python train.py --tie_embeddings=true --init_std_o=0.033 --optimizer="muon_variant" --decay_fraction=0.655 --decay_shape="linear" --seq_len=256 --train_tokens=902600000 --steps=13773
MLP neurons of a small language model. Each row is named by its layer, matrix (up: input weights) and neuron, and shows model dimensions 64-255. Each number is 500 + 50 x the weight over its row's rms, rounded and kept within 0 to 999. Numbers have three digits each.
After each neuron's rows, "fires after" lists the tokens most often just before its 100 highest values on Wikipedia text that the model never trained on. A number after a token or word is its count.

L11.up360:575558426498485454560497380511552551495526514485580432481428529464554597648490549443504469539476524451508393497495564509450569488472487509429461429521398351512579455523491465552526433499438347497507471535587424484541481542518461490436525425488526508626488468466534498443506501432414404527523566470516513489472508435487521542497533590486556427527469555561515510531517526427477552538479524331561486568524522460625531494519494478470450592476510439484469554528566479480453447546429493493477516505474494438516496496525464386478598525516504465474495519525553489535548440525519517514
fires after: " " 74, "–" 7, "1" 4

L8.up839:486492496462493483485446526536547490480430554571422435532505521511424566561460522485524486467520515528489466546560505458538532565473575465487500489406468373523489467537532543341429496557459522526512553429504561504497475515545474487482433481522598582446510530513410469470524502384514521497434497435482472574442408407433577585609525574513498561432494463460567535459530590504476518496559445473422459553549496440535554544584535583434504489479468472567553564478480491549450536601406497476421479501493455546491532559445432446539499505546456526624525474455557513448503473321535537502
fires after: "." 96

L7.up951:502520600553578492537521441454576427551446522550552461566534460505498532437545476463550475548535421578543512413485527516488548529555618459445528501360435489442511461521545486418485476541489496581538476650521538449480577456547451517415492465483502432467495392531487523529553524538548562443435570470511482568554438557495580491471437522415483410564555451507499486451522464482411423534483558489519562472562537530473478501488473477500634545432547497520489542499631440489490475490459477420546477495541518476543522472561581402514430500509564590471483581402534538571505459515575452549
fires after: " " 53, "\n" 13, " (" 4

L8.up49:604462562483514541501542532507471519559444437540515574562435458501526516467463568504508428483485505498523440475531442527478507480464448430521486538458593499396461579539460516435426496547437608543552473507502518528544445489500595534369576498472422487554489477528384408542510458525510551450466486469589540588464507642500423481479515515525550499415547446539466562547482562527534444565471478501479453570511502386462485451558497537532523485455424552556519518495500480525504454472469593478562521471451490577460567515501491445499528497495551579519429553362440567464512523481494495448
fires after: " " 36, "ca" 11, " C" 7, "C" 5, "s" 5

L6.up537:507538469626500488526453532401450531549480572538494493490514411545451481480426499525558439533534405514546515447509533514537494530465527443467528468529478451503534420527511458552438543548540550495529565511456485539548570460444516551607447514435487501472482424600479574508465621525447552561521549454463515544468515509505537556418622515489402560481468494510548599493450448567510435427431600460450394466427450516504437449527554576402499488449538604477481491488501481557528410535483522503617467448487484525535532627504600426560562484517426462497516487459509521548419447514538540497
fires after: "1" 46, "2" 41

L6.up579:487516565457487547512462503417549396508454567465573466461506434483493463497544534536568453577542478513460507462515618485447636521463555343558472527509513527567546495507483484617560515515546516540448512548417622481511446505403406507480496482502533500545342436567518449397442536583529492497475520514368498466462467584435553474534447514479430482483468421565572468535534541470469517542494570479456437400457516506504515506545496605472579476544574516468507507500510507589559454500437562469539420424510395555538510539450517514472521560485479545481474519503529508453467540538533512470
fires after: " " 47, "-" 19, " (" 7, " non" 4

L4.up648:466516400546466488544542494497486430501540505602543556489514437589552556541416467519569547396552507592510441487473526399545496571541496448497487461384577478484503542503445387560491542581584502465496568568496664519513521503529585502430492502541478494420498452450491556520521515459453442506479478550473525498512537559495564570533547448432509531538579457474470507629537487474586541493466477481522444519447507498554455460459365526538463490472483511468436481392473555562464542478388433441494570509543459503442427505511501601519446580493383514514489478496427482541482548403481504487
fires after: " C" 23, "B" 10, " c" 10, "C" 7, " B" 6, " F" 5

L11.up83:572502393526408436506492416555457626520479511521537570424467442485484527529448546602534491519432471486583502564460431444536510562539499467531578440478457587538500473551417505501506479538424496516499502491436508500497523520433500572525481537407541438540494479550478545460604401460476401470492514630468508538538486503527403510499442497528524536464526472569479542535560523457454527457477522484557556446536504469499469522487509496478483558479466579576462534491517495407510506494534593435543485536442465529498416333483491517537516476467461451505445621560540516524476475514552442545
fires after: " " 71

L7.up224:508415601566504564479516515472478602508581562500582567440549444527464546544563468531523508581563549564464558513568512528532485453537457469458450503408528516561535540536535559444477573424426485404498478498570471462423524498540486571484558519424497546492487472439408495548503522483539564408500486532582458558498478485457410453444579564459532318537388460478418473446455510598511420566537548453436442408436510431584448568538399460506535510473451430583444589474481494499457425524444454497456444459429496539439454478513478600517479507492523467524589421483472520566520439457515544551
fires after: "s" 26, "6" 8, "0" 8, "w" 7, "th" 6, " S" 5

L4.up399:531549560476458500461488533614467460499447542498558607535557483491418489469474455477440442502463460433463525504493533548560504562479488531581492473504438402616478553482513564528470497476517470522534516548571552532507522395522524488445537517458541529600525541389507503488551405490408585527520548540499489545394598479387491496529517541464545594522444499598502482488498486472614463504492392550481435498483561461481510403480513579531494398554524552424576497561528430408479501549555433432525450445550528554420468441479558463518550448552464433632406559562480546431519579552441487552
fires after: " the" 57, " The" 9, "The" 6, " United" 5

L9.up601:540542545528560489493507542468494489563510476421479547535479419577414499518560513478550500523533419525536472403551398483440549480528507388524512357473483493596484594515552517506434481501465567497555499547488549458470446512434523431577443488457542525470496463489518480482528568466416483473520517458448542527545470555507457517547474422515521439570450428515601439611467414508550589543482428551518479550445463456494468479557377512425492599473595509503522577560438507530416518535467591543531453466559501469516452454470531466560439514455538513427482550583570527542460428547484336494
fires after: " " 69, " (" 14, " Mo" 5, "." 4

L4.up858:539564620497463457444547427468523476631508506553548470468512453450541576439589328393526413466427454485446454568454520477564480486506469559514529543569465406509529539578525471511550509522541503515540450516512592481525550530547420480461475442488554486510524554550467480544446565464636515606403457563505459520421530453558571450533517458496523525485463571505478520543376504583547492405512567458521539484525485509516493589487498498553560510445481552580518452474479561402528421518531439466482492455429523540453524479526482529494490493524523559505524567357531458469469468452521511594
fires after: " the" 55, " The" 9

L4.up607:513508474499419512543529568517492477482449457495541482563558410450496469471485656555403505512540513404510517559530510461512469506524497555475585595387585512479458508491556477421516549514518521508480483479510493485432472588541527517441444544428475484509500362462453518589473532501401569459519493445447467583460469523546507506435564382490521373484494465508509481481489506474455579531610463478478458494418622502439575504547608597359589458513441469562490544548539419535554427513423501500476462469483483569547496404529475517449505409532492464505458539563449506559536448499529502453
fires after: " " 49, " D" 12, "s" 7, " G" 5

L8.up244:496454509471458553562448524523464384468535517487625488455538524560481531473502455508600554441543441557470505500558537438543479558518517506496472511477447517412544451501510489547551508574541440405468572576598548565412505408457555557505568465471561426555575444362517456409549459515516499501422554406468498445463489483466516450438476454509468580575500534465466548449476514550505498464449421453484585476417537472497586437551593429536536454475550511452532479527484564535496551495527541497467562441568407551448561498481488530463570452432519489487445406575505542515516496527482493478
fires after: "9" 23, "3" 12, "0" 11, "5" 10, "6" 7, "4" 6

L7.up1022:465451470462489452493441402461531437589510514605550457480499531523502409461592426502544514473522543421601465532457548489480476556486424536588525479441509501516501435455433434513390566563604410649453546438669559495510488468489530476518447520538500580523384532534543612492565551534460439507466570595443468514418490522533497440487490506558489542508466562499498496493521492465540584404519532491473502445506467537511447433467500470483506536511495518502461443542522502560413444516574535490562526479550511443502616492497536454552428510502600498466527550507470502472491543525548460523
fires after: " " 39, "," 23, "\n" 7, " and" 4

L11.up259:525505575582412564411571418469524554565559450508466469494494402544542487521456474476504499419485473417533455500396551519499576415513434545474586608527434414507527577606508445471585461497512443504501550502416480525432520489533506500477551502516439574514443475530424606536483429485465498398573553524520585511586542563446531571466550493444531431540425437545447457386487494516506450522541520465468502416544588519586497421536523520491438458486523467473553510566529444481563456522466492483521400436442578520507470483524473436565551480452492582500497510481540476488435433552470568417
fires after: "9" 17, "3" 14, "8" 12, "6" 9, "2" 8, "4" 7

L8.up331:457504455487483413431442529606504551530469516500418524487521524511387535590603467495586491459522487516461410521450444507577520571427599444481516474423383437483524529515553501401485481564452487543450491469427464476440568524606521491506502444562589506527552491506393414516526511416481481515470555465437523527473560445524536515484459539477431575465428468476597498494483525523458541529515443466439517546507523447544561516579519588536513593449521529538539503454530459465552440619496455400572503526595528402607514436486446622561480418551431482583483550536552525483550575441603547531
fires after: "." 68, "," 6, ")." 4

L7.up841:445538541518499526554499515458476553551456496535420520479497507518481440470487543495584467492465486428546451451455455560529621464505514407483530493500494468493529489525509517596583538510516540597471543484484443431591496457459539438485621449552523512550414518470524413544432556363525543408451500573506487519525532435516480574489338443505491433533564507474527419506466448495531510488547570538627567509499552494543558559480493517493510549482430509513515650480452553482531484553488510464474486511411567467566525490526419502525438460493585468451483460422520536460445519574526394497
fires after: "," 33, " is" 11, "==" 9, " (" 5, ")," 4, "-" 4

L8.up214:553589412517434443633418462504487620447557477521534499548456463495492519504497492585499524489495590455522473420471534550544449516542521532416530412466501466502426583500504607446525462567501546555454470471439522457492572511419494509500538544445592537412391586488384524450450413513497520481443518443487545540518468478473538450467484487476492509550495463574539536386561550534451479445534577504529452572515471399429488530518488490506496511478564551531439506560494454535473564481446565605458514367483458487560409497455574480446522560461427522411522468499563473448486401550554597496
fires after: " " 52, "\n" 8, "im" 4

L8.up559:478390503479481441458442465551539410493498453511530529464505516502573528513479499460508542534475442450603432478474525523462538421508443455503452555575478427470611461472496484510537535533494492443551517580533592488564459491530441458489435523488553512490437556550501595422506519442509419503462510483431514575528498529463466586403517536452612493518518491525554548523515585622475518528564464497514577517575587545501537400584487529582499520489436391482534502555380407511592448560552458470558470458484535477497545434503520511476430419463559460513459515567415553476531588498440518459
fires after: " |" 29, "3" 25, "4" 10, "9" 5, " " 5, "2" 4

L7.up384:554524639569513540457438496449478488528431514522594454525544554594466527500486457522589482530437602424480549432455539414468550524439480527413464509506484508603531500477569486506492512518537501513589486466556456510456493495506531450453525599458602435436534447493559420487465465476383507446502581609410466579428453441489399533449441486552491449490560468418510472489380582554483376516398444499483548439455493589516509454541528589509564437474560467498466516490489453470533560462509577528511586483462469509516457454516418515543545480496562430475502504405470468550533596545573421484
fires after: ":" 37, "," 16, "′" 6, "." 6, "°" 4

L4.up202:382472530496497473502560535464575504496471554576540411480560452485495542639491567513512479395495533565526477542477430525537503521555447494505545463498503506655447482488551502439552672497619419484402486532536496475576447530508426507514526539483561469518505567468426532463474569506454471472561546523595551508551457486488529508502446418506390452495547474500441463429435575561530522371539410482512456479483559487417449431458499584487540475527544530485501548562467489558458492545485449557515595456551505581433466583440471478540547504451455512537512504427454471412515431496447580526
fires after: " T" 19, " N" 11, " Li" 8, " Le" 8, " Re" 7, " C" 6

L6.up33:515612431549482419511509413436472458566478457508581409502474527460492532514520473492482623471491494484531477469471525527385554468530584474470555402421544428512509423519583539518550563531605480528540507458521571463457570543563494452450406499502580511451511430439495540514482437500471528516470639497417499509346495488483441473596569451507517549488491492514450491474468491599439440501487499503447498483586618477434554515542541481478528537392420442487478433453584547449482511427506527541487534488544505505533449550617465549505475552454432504572494442515499435458539485533556628491
fires after: " " 36, " —" 22, " |" 12, ";" 10, " +" 4, "1" 4

L4.up446:487464547526495523564446443585593511551583513492546517529421519517548442487423439593460547534502535455470426558620484485545551558536511552473511500484522438451530625542428401543475501526470436525459466588504564515524480464541497413412464555394412572464445541481486532447537511521552594564457453499591512545498497536507489450523506548486528538481434478503452555553502480564574519408509515491632472524478462404472530603412443454581519510387489448470522573414563502402456498520524507526499485468436481526575498514501498521467475495432479460436497523494495460480485534595491511544
fires after: " " 40, " the" 14, "-" 7, " (" 4

L8.up860:448508581505526532607443554518507445419423561515536527489529536483478538522540553480431554489468431465502505463422569513522507577558415539528491397491479453492458542458489543463459535490558498512526596462475483519568604491531515517443520538463462524513443518490501430488522514519403552559604491374509417399455579540569503533474518407519509473458454625521464568438516562445488485520496583576416547538462509572493446503491558511500476474456516476445586524501421423512435566546449433508543542475542525466538494553392498456505501514518428472463476472400570538458495599588510460440
fires after: " the" 16, "1" 15, " The" 7, " Cor" 7, "co" 5, " It" 4

L7.up53:461520505477485556565558528407464516571475556558623545465532488560489504365548558480518524512452493504468553472515559467559556533573503492538513491511489492452506470547499601533496418565441455587578542535481413499459524557426504491457524519469524479518573536478484398445485601500502488532535468514463405549474577414425573519467436414504529540555465527544384495487535452470473463389528503571521523449608418454469539511557506537480532472374480557437548542498471450465407450428546468447464498419539472587479484468580521511477492481454479454459473538581517452464509490436496566484
fires after: " " 46, "0" 10, " non" 5, "9" 5, " anti" 5, " I" 4

L7.up341:531509419588459453493579579464563538584505557446441427501528483473443518496585516516487405474518455532454407582465443425432498525445422488499565488511493608556551518527498523475530484605572423439579519541489487470560538445525543530453517468505567483533415536528542494480510524545493431528495481477546412477433505607492627481449497486550536533437552537437451462575508568535452431453512463490526505492521446409548517568539578534534488494438475494608526546522467420476618506440507570496566492495450477472466496480559441520536433510631476480432446409488457485556459493512438565438
fires after: " " 43, " November" 9, "2" 8, " October" 7, "1" 6

L11.up262:474535550422539522638481522469450516481509582472459439542388458469471496584562515527482508491507505512433533470546509471427477448508600644504485457530482523501399510540399470473551468524550345519405505517468459482510577577489612568557464578480632498519441489474518494478480474512359485485491443469532503571527472406560443417498488531529490537592488550556533542495512479453552431536481580430447479520539479482470508497503477428482472507569499501555461459572494489472545537533415552561487469449452501399565520499524508485549480500510538476465436411576496497407608522603413510487
fires after: " " 49, " |" 15, "|" 6

L4.up346:439523553552505503450483512413501557440398608473543510544575509485522510544586551421582489480451621470508584503470452515467459557399530430460481565547508498530461549382504538515479455569494491542407528531521388538460433551492516458484573489457453598508472523554511582429488394431450454460442501474527470480496522491524422499437550452485517486531513490492487518437563542534430418529446554445451544480489511507527521455490515618456500397493480572431582477507562504563640507451501530496490491536585469578522532509501342496398477502527655493419534459503395533550518472532520484510
fires after: "," 77, ":" 5

L9.up688:463523586536469527517537447490579487503433491465524439533502532474508606554570455406496523586528635457415440541459526560430538467469539546478543484487456564566484522551573489470484429535519500437571521619545513450485564541436458516509501532416459502564444445438619554451473570538465413501432551444528518501417457499449582489418472513399511427510548481574547506547443495333503526543562519493508497458573529582433448471527591554523583605459599432531496568545502511554481552499486485507474431419476524461471480549453516489426521566575504530547541523496504486454521534505512499521
fires after: " " 68, " Monte" 4, "ber" 4

L4.up733:516498532509509462550454595516434390541539631560540615531541484463501525506589372551527515587473500542579541478575374522485601454538538502579440507519550462474493502490446441586423576505475528467550539535475596512403517541488517432488616590484476497444518491509470489434515517506487481515530571497462441483550530541466496455502451508574516503466564570607465436599489463495423559487425563495478436446526507477432549520465476525486481505452556515486482534468485397412464468444413545609448413455528426529540415494499517481493572441577418452508524520512524582484499505558558440436
fires after: " " 59, "-" 8, "k" 4

L12.up685:485527490484558496549435505464469523552507547556451455480453507494566490489576572596492475502470524511477477545455481517448388564454483544497475511572543527504513413523545467481596507522495422468515474490515656528301514435520571517495507596495471493655534439476386456549507506548525444438502562543580506442462634519420582519412499496583542517523474417476484444431461537461463558371447450489495454425481489545483533490476559586427500404493525446497540542449452581413482478489564540545512417567440525406635504455462546452479399517481507541490581509542444493518483479534478460504
fires after: " " 53, "1" 13, " |" 7

L8.up625:449469479515457532530537522533389475541479579578575556535485450478398538526512555500528440506492477542506546484523410495604479485572486450455482537523523451541535568481400518488516468473549407463424515482403524459437511405433478544529517561459563386564443431459515526542521531522498597475478539435413465512563514519464504412501596463509513508537486501455469511537507479623452516539526529564411514573487532447520530497467459437459554481452564577381528433524429472465443550559461388494553497386458495465562508536546499445582542556421455507436488529614573570486606516481587451476
fires after: "0" 53, "1" 19, "9" 5, "M" 4

L9.up387:474506466458456523434574475457438530519558448536576508521548460472572524471513436456394494448527499534516531509542495538476587460543515546481455371530602507445475477512477502435497526464489463444495520562542436527423465400489620473513527494502492525455497493505462477470479480474508514462454538465473588450567496496563574526472497416511497452421418510523476464442476536518540633599362452502497467516515561500512551503507532562461439507458566531402393522544534545516551576625550482500570554444555487519440484454554542558409506461541519415463466561532464587437527510505440522421
fires after: "0" 20, "9" 12, "8" 8, "7" 8, "ed" 7, "1" 7

L4.up508:553552456526495443545424539414518449499494545528424571475550443515524590433485467531432467495452515547458562397508448539446495523463643469463510473554513565479516499485453484511549518542494536496467554519533489572527465413501473468492470427526457507434528453531507619408498434510503588606548529481522545492504576546476613437465515473470449579529531446517486490602508579493481463455526488540541470464455409483607487558539504590516504492509546505540495502471400533514521502499544496451571598510562485529493441495401590527528505589503431543521468512464529503491400425503516550532
fires after: "C" 17, "2" 14, " C" 8, " Pro" 7, "e" 6

L4.up532:496568499511575480435469478493514528476452550566464373524483449495553430600473457551562510451447517554583613473518525507526494549508482480472460516488455528445473471459463542461552598502538523510446471496532393511492487556520555498446505490530513435554503475495526543594525488505537523510532531626573510537471500547513606495480586448549528408480496529467429548541493526503515519385476541466457407468505468543509427469492552531493457536494430494523365500506474490600589577514391477577528514531441539442494469508500481421475416523542436509471460534501481518528487550553540517486
fires after: " L" 24, " R" 7, " S" 7, " Le" 7, " Al" 5, " Li" 5

L7.up593:539542545592466513489555512500455502560513518532477504521546442587551516480516510559538519492488474533570556559519541534577450435441565440484527510470470386443461537493387468573441550610501637528535583416427551539446480450486482525462481442486500489472603487557500541453444544504522527535548526534531439464454517547466523445473533541491385453504352445458510487623476427582410563527431529467497441494503533469500537499528559536412430493573442542427479496438511520478492401520545507467564446498561470544465600550517562469499495394449505487469521430403438466584469453546555526482
fires after: "1" 74, "2" 8, " Sh" 4

L11.up538:555477502462493518487432481505523456563534557470410523413414533464477493490516465507547375491513468501508510518507511492411508510396443436498599446424557537488541494544452536450580535591510574506599523509522592494428499456509490461420552547472446508462530591514402389543525500538463505472485433615606504469403654502545512543419450472528531430456474393464518440406510550488502404497492445401596483440530537515502543506517491461469516572525517542557543637497474525422507518443465531552540460538497508494527503453534522507638491503494486499485515438569479533465438540584584528445
fires after: " " 42, "\n" 10, "1" 7, " La" 5, " (" 5, "7" 4

L8.up583:412454453518425544514505459507514418504514449523512469431542589461598526497507517443524403578568499496538487510508504516460454467503491542510473502607444508490559419491575451492494492562591604523525480520452517419489543474536537557448500483536625444478522451429535550465383479533497426562559467468531513525465489558399487541487560428472531506406554486461466527519506508495477559441531592537498536465588539445545544453498496521416475576530474509559494495463511546527565496491466444471485432502419505568420523504484453487475547458505555441454374456497476453410574479519545486522
fires after: " " 45, " on" 15, "2" 6, "1" 5, " –" 4

L11.up813:459565512540578525527492536474490519518517610515521438584494478541490480515419533560548510366468499484500518447491554539441468473397507501526499550522412431503425563546463457537510549445538442460445504517324524488483598457502441493567512557419538512512401550484493539448537468541435496426603479445474611477558459384488528417515470609499378479488418462602535499481563502495532467511584494523484531522509491505474521569535540445483482402538482431458537412527617524513548491587458543536533454579449390367473495573565560470570467567438461468504492547495505471510470543506516541507
fires after: "0" 26, "2" 19, "–" 14, " " 10, "1" 6

L8.up102:438461442529502516447626404485442486623505413507543486501528520540592532489468536463525447432541404487537425535513493459507435493479488537523433572496490507474448555530471509470492590511419572519567519498512537356599430461461501509441442531513469514580488381481573495531469499569565487530478467567495470478427479536422575483491457465476486514514551453493407417598527489540500504477569517546538526548493524477572501529495544550518434548508488473523514513587508495554496464499502476420494577544463485414379481468514511502495547453551564491472529545508542408379455555474592445532
fires after: "2" 29, "1" 18, " " 11, "3" 5, " on" 5, " the" 4

L6.up71:525634441506467550424607515460459640487499517441565503565473455482449569445446569481443486536556502534491508451448512573568498496462481498555516516411463539522479558461547405483455476519506474453440457485437574373452456519522469530538587612494517487475440455488483480537424393523429600518492482474441610471470514501459537556390429443386504509555519490516564558534481553450460492476506548541502421479529508464526533487575553602558439543504578562462543503526508508544487491487428457569493479454436528492534485515489525446381475548495477526520454530477462544487484435555537471511
fires after: "1" 18, "2" 14, "-" 13, "0" 7, " •" 6, " " 6

L11.up514:403471383399506515574430486544530428537543612453475525443604517543488500554497524537497499545567567451462520540460551519410537493519557512621473509516454460585517543547471399482471524433481512426442508468498532469537644429540523476493482494445460455473472501520439542532587447543468522485545386523412540498482552551406448492515499553519507511515531526468505411526504462483420469438514536594463534487498391499473575550548467464558537490528452498500575522492570487533410524543553533505525443531529519465543477493509419443567392530360524560474552511536510594417534522455479501497
fires after: " " 32, " the" 13, "en" 8, "2" 7, "\n" 4

L12.up564:551464490524515495572514439434511546517505510519464535601525430477502520410499498581503414416477493415486481482430614521538475496497461430485521465518545510525484506549494459452501448483378482589436534523570495482501580522447509428447444459514481470488492515461447506527545435624497434401541457547430465533486360545490495457582505451459556528644497517481484506415584584529522554541465489489548419530558455480541465492455448465510416497532466450530460519555460493472436513507522441590448497510468485466650556424567501590475512536466496531542585561465549590463521449390484551464
fires after: " " 49, "5" 4, "\"" 4

L11.up578:504441539442545478532471504483498429516418508520538352568487577588531490477504492544602500447441575508562494558507505527435496560450525464518553582481516486346478464497435465542427504431484441531480456491525471508525464474516390432439460572527496469509361475519480569507581494558490489485551482432459527533564527481432509549450490567487445477521455524445498421552547503594498493498461534473523472549418499528497465485499551516516507448395471535497579513623477463503420512505491403499643515528553435509521480490607561458531464442571612519535507440577487588531518511469527468459
fires after: "," 54, " and" 7, ")," 4, " |" 4

L8.up164:520433534472466480581462519498447504464478460454506518477616448488416504510444504454414419538554432443493527361504483569380620517573568527418542515613438437512477461550494543473470588406515497468479572481509564529504543453468522458468543547436640575489476519482554566578487543526553455372593505478507527500486545531488511554505469588496576530472531477505564468507436564428470525541490442480492469540493442477463499501485553404496502484541525561502464436459547462426499539511513490542464549380611616467450537519504486521434536551518497554503429596475499531482516528408470513552
fires after: "0" 26, "3" 16, "6" 11, "2" 10, "7" 8, "9" 7

L11.up602:465487444460436546536495437507598510524532547452492451366541392543564491400487484550538487500557579518574543453505553530481491589392490580450596517556399563457488479469543483524577503432496538414461492373448605502520598487521528496525483473467462500527452473535485534573530481500459457502485528580545497490510573458469537538468333648487466459425444489542510512562482549487526475528505530514485519513443494545424611464466570484425425514493535455572494503521534533502561546566459510521453542512562458526497526482491499496514518499420513456470521489455439517526438590478430550430
fires after: " " 19, "–" 17, "0" 17, "2" 12, "9" 9

L6.up302:520544529601534473476448503479530607478496508436461439479569521510435494493487508498534479595493443443560526565389496468429620545492578515433475551563503457569536456553489461463505560527506519494512524485550545506455503488531467532422569482557478475578463470476493560317550454452559483542557511525525527603447482474567509491531484450529478493487484415491469447538563442545530555434512506436462526530482610505467564407532569452439452482442479599512460464563409562399508604527510500501533482429359551384536463500460476478416369540502501517430534507601513493442514447487520546534
fires after: " as" 32, " is" 10, " was" 8, " the" 7, " As" 6, " become" 6

L8.up504:468448517478495459545481542533483475517457501511457462497460551522462583568550498504546561430550524546494501461502471454606578564410528506513501490386499401532502479537489485342491559529362499482497491479547492437428522520571499477517439445507519557542489561498487421529583526363481500495432529382464445584438551461437534539526489586541472520476514472418577463477508537481468566517500516530428522501612482466516653584615603564481511520489530462563503602468543486538557510581476533473463469510519505444492483474516424539560527551532473440507567469464519586498512525425573541501
fires after: "." 66, "\n" 23, ".\"" 8

L7.up252:442453472544419533597513567477584503420545538493555411501559465531444478531460525538508481472402461367451480453379504446430529493584491380540481481560468538512485504515450475484591592551560544507517509540423481469497541549525522590510494582481500513568452492516430567473517522372471520399458516498585546516428512468454610442537539457467504466530545460529471486514548487509407601520544516480556472490524538464511473411526550460568482480517443507516545590532549472508461587566502466482479483459551490529586574504478542377471462509382447506513511481542528573452450521479465449552
fires after: " was" 22, " served" 12, " as" 8, " is" 8, " and" 5

L7.up496:455500468596447529565533542537512501564507506511465385529584438526444489486592535507513468437508593539481401484523486503442440502500489559534470480458553453475534554551476461488530484531465435618491548485558524499528449480553417505552473485472528396467468512612482519540470497546491396454482483378493530566479537432543541496477428391577447406608406559574473495539505476480538410581501497489492526582619504500459419470526463521602455574516500450520397566509516487486459423452523543464487453472519387532443542542599571423424607462418484478542556451527511510455574507560516463505
fires after: " " 70

L11.up431:447458414477583631597529452450463510411416530419601484504548466529480547484556510496496567507513398476419502500506541541503470505487467596490540513555462511557448473568425518505443484487522544462430480499531450475455473471490474582545490634422529615535522509474541437464556527515491479498559439498542424481481495536483582446476509446376564545560530533490548526490435504465542537458411496479452520399506457439437519441513559522465490459510548475518533434610548464571510584532455524422487490513450519535541404492529589585457517476530553575542474524460477448501514535506411504534
fires after: "-" 13, "|" 11, "2" 11, "4" 6, "3" 6, "7" 6

L8.up668:504608599558447534458472624518547451502434630483542420514473478583598485494498482527490490499488527460559506394509504453439452431529531474383453437498459473510464424516497442459374505510471489564505444536564512464522535513537509486540597432515501502518519581517532563504495528591572527494493468462435513537442530477499582557503450458527568471395457495435420384539520490500537467523553460508538478441593493490450497422506488586504544518455491556553419594536557583488562537511534434461474404524447475514383450531481472544486519544391560513441472494440512461452605543537511416559
fires after: " " 32, "," 19, ":" 5, "y" 4

L8.up705:472542393484491474424508494480462525445555565454510405465472522524374530520519503534537401558487545413558452492445522527521473579554508600466396498568520531589522490574482500488479541537520478439585466407497561502471465459558540613526498672484452522434498505483430542434525577476535511468551579454556565459449512585514506399547509494543454407543480422459455448563518540419521474475505618547529401466520493524457550482484440519520477525484482501626492529456538476507516586543522429495429477551508554566443491383518607551476456506417509600570564512426465428560601471445421566399
fires after: "s" 27, "S" 18, " S" 16, "F" 5, " did" 5, "'" 4

L4.up795:462559496518585442497405516473501417535502509395545526424522439543492519541587588544499473458473528509448501446462480465414530484516501478416468597528448485525503557405469578585566493596447456489517476445460510511486479473520448497456470409514492510590491454453529482477552509539490516438527451527485472513463507567479545492500461412422565534499597457435562442458545550460480637497551450485500454548470481531485480534554636489510563489523520518512633432511497506430546515582425448498577573511532496412510500598451497427439534578489498552441480477535525413393496452545587531394
fires after: " the" 39, " " 13, " O" 10, " (" 8, " was" 5

L4.up455:517458447475458446485483557498586518580493574459546490558523498560464512501568472530662527531528541505446510521588417431503568460466544438517487496426439480459375584451544557571465573443376437373471501525437506503497537564546488514531506521364613455480534423595454503587560466441484463465469495548488500482565548547522491524521500401595534492495487547585528461459524376502534509557582510496531508480549424539454438435543492446470541537466488513548531545447578534530477436495545544548474417441420471557449562460547534497525532410499524409408531464623488504425476455416582430572
fires after: " " 51

L2.up28:605472558518367419520504496384428575499461512478470525519536517454498470511469504409496460527501505470572516501528470434518497526486500589439432465556457486557477504517496436527585599504441499460531549507507408478533503414612486439488459494558534401494616547512510488551541621428444545496439405550523512504483546426444588514529482596550609554458481549516434535581544524531541427524420474554458552428498486528550534514515517526474550508565455564536575501461413470549502557493441475566494435599415478507407452486493518536455442484531434595440499541518546493509526422525520451546
fires after: " United" 30, " South" 13, " of" 9, " the" 7

L9.up299:467475544530401471454440487450468529538537577532581485555497539458509508586515440424452556556495408510504509559460423570526550591505518495544483531545479628633442498483443510409465567546487452516540614603512589453448626432542485574465512414563474526593559502408530478433536481511495512500522525545535495573513533529420488553513499516413510457491529510513454425484520559478604530530519440406476471435488514531431464480510474539444555440570493494455487534601566483526412461508540453455527387422448508452451504535518472561506432462461501443479489568440505493539444481466469520517
fires after: "th" 25, " the" 15, "0" 13, "9" 5, " The" 4

L7.up691:558481481486540397546526448477563521436450470537470496442517506449497436393552519615497492472545563583417518517548509464481514514532552437559469504506451426453512543461538590533485540561424511523531579501459489525417519592601405427433408577434534551414530554554598468577550460508495533461489420449436467505475477445511517445491516452506502443549447512471517478428542454509625421629455460504536420504533482530410492403544498467507514486461457504587459527464540529522618525462585570566521515446412452489456548564536562509482521543500561517467419429580488472436514447573504579513
fires after: " " 49, " O" 9, "\n" 4, "mar" 4, " Na" 4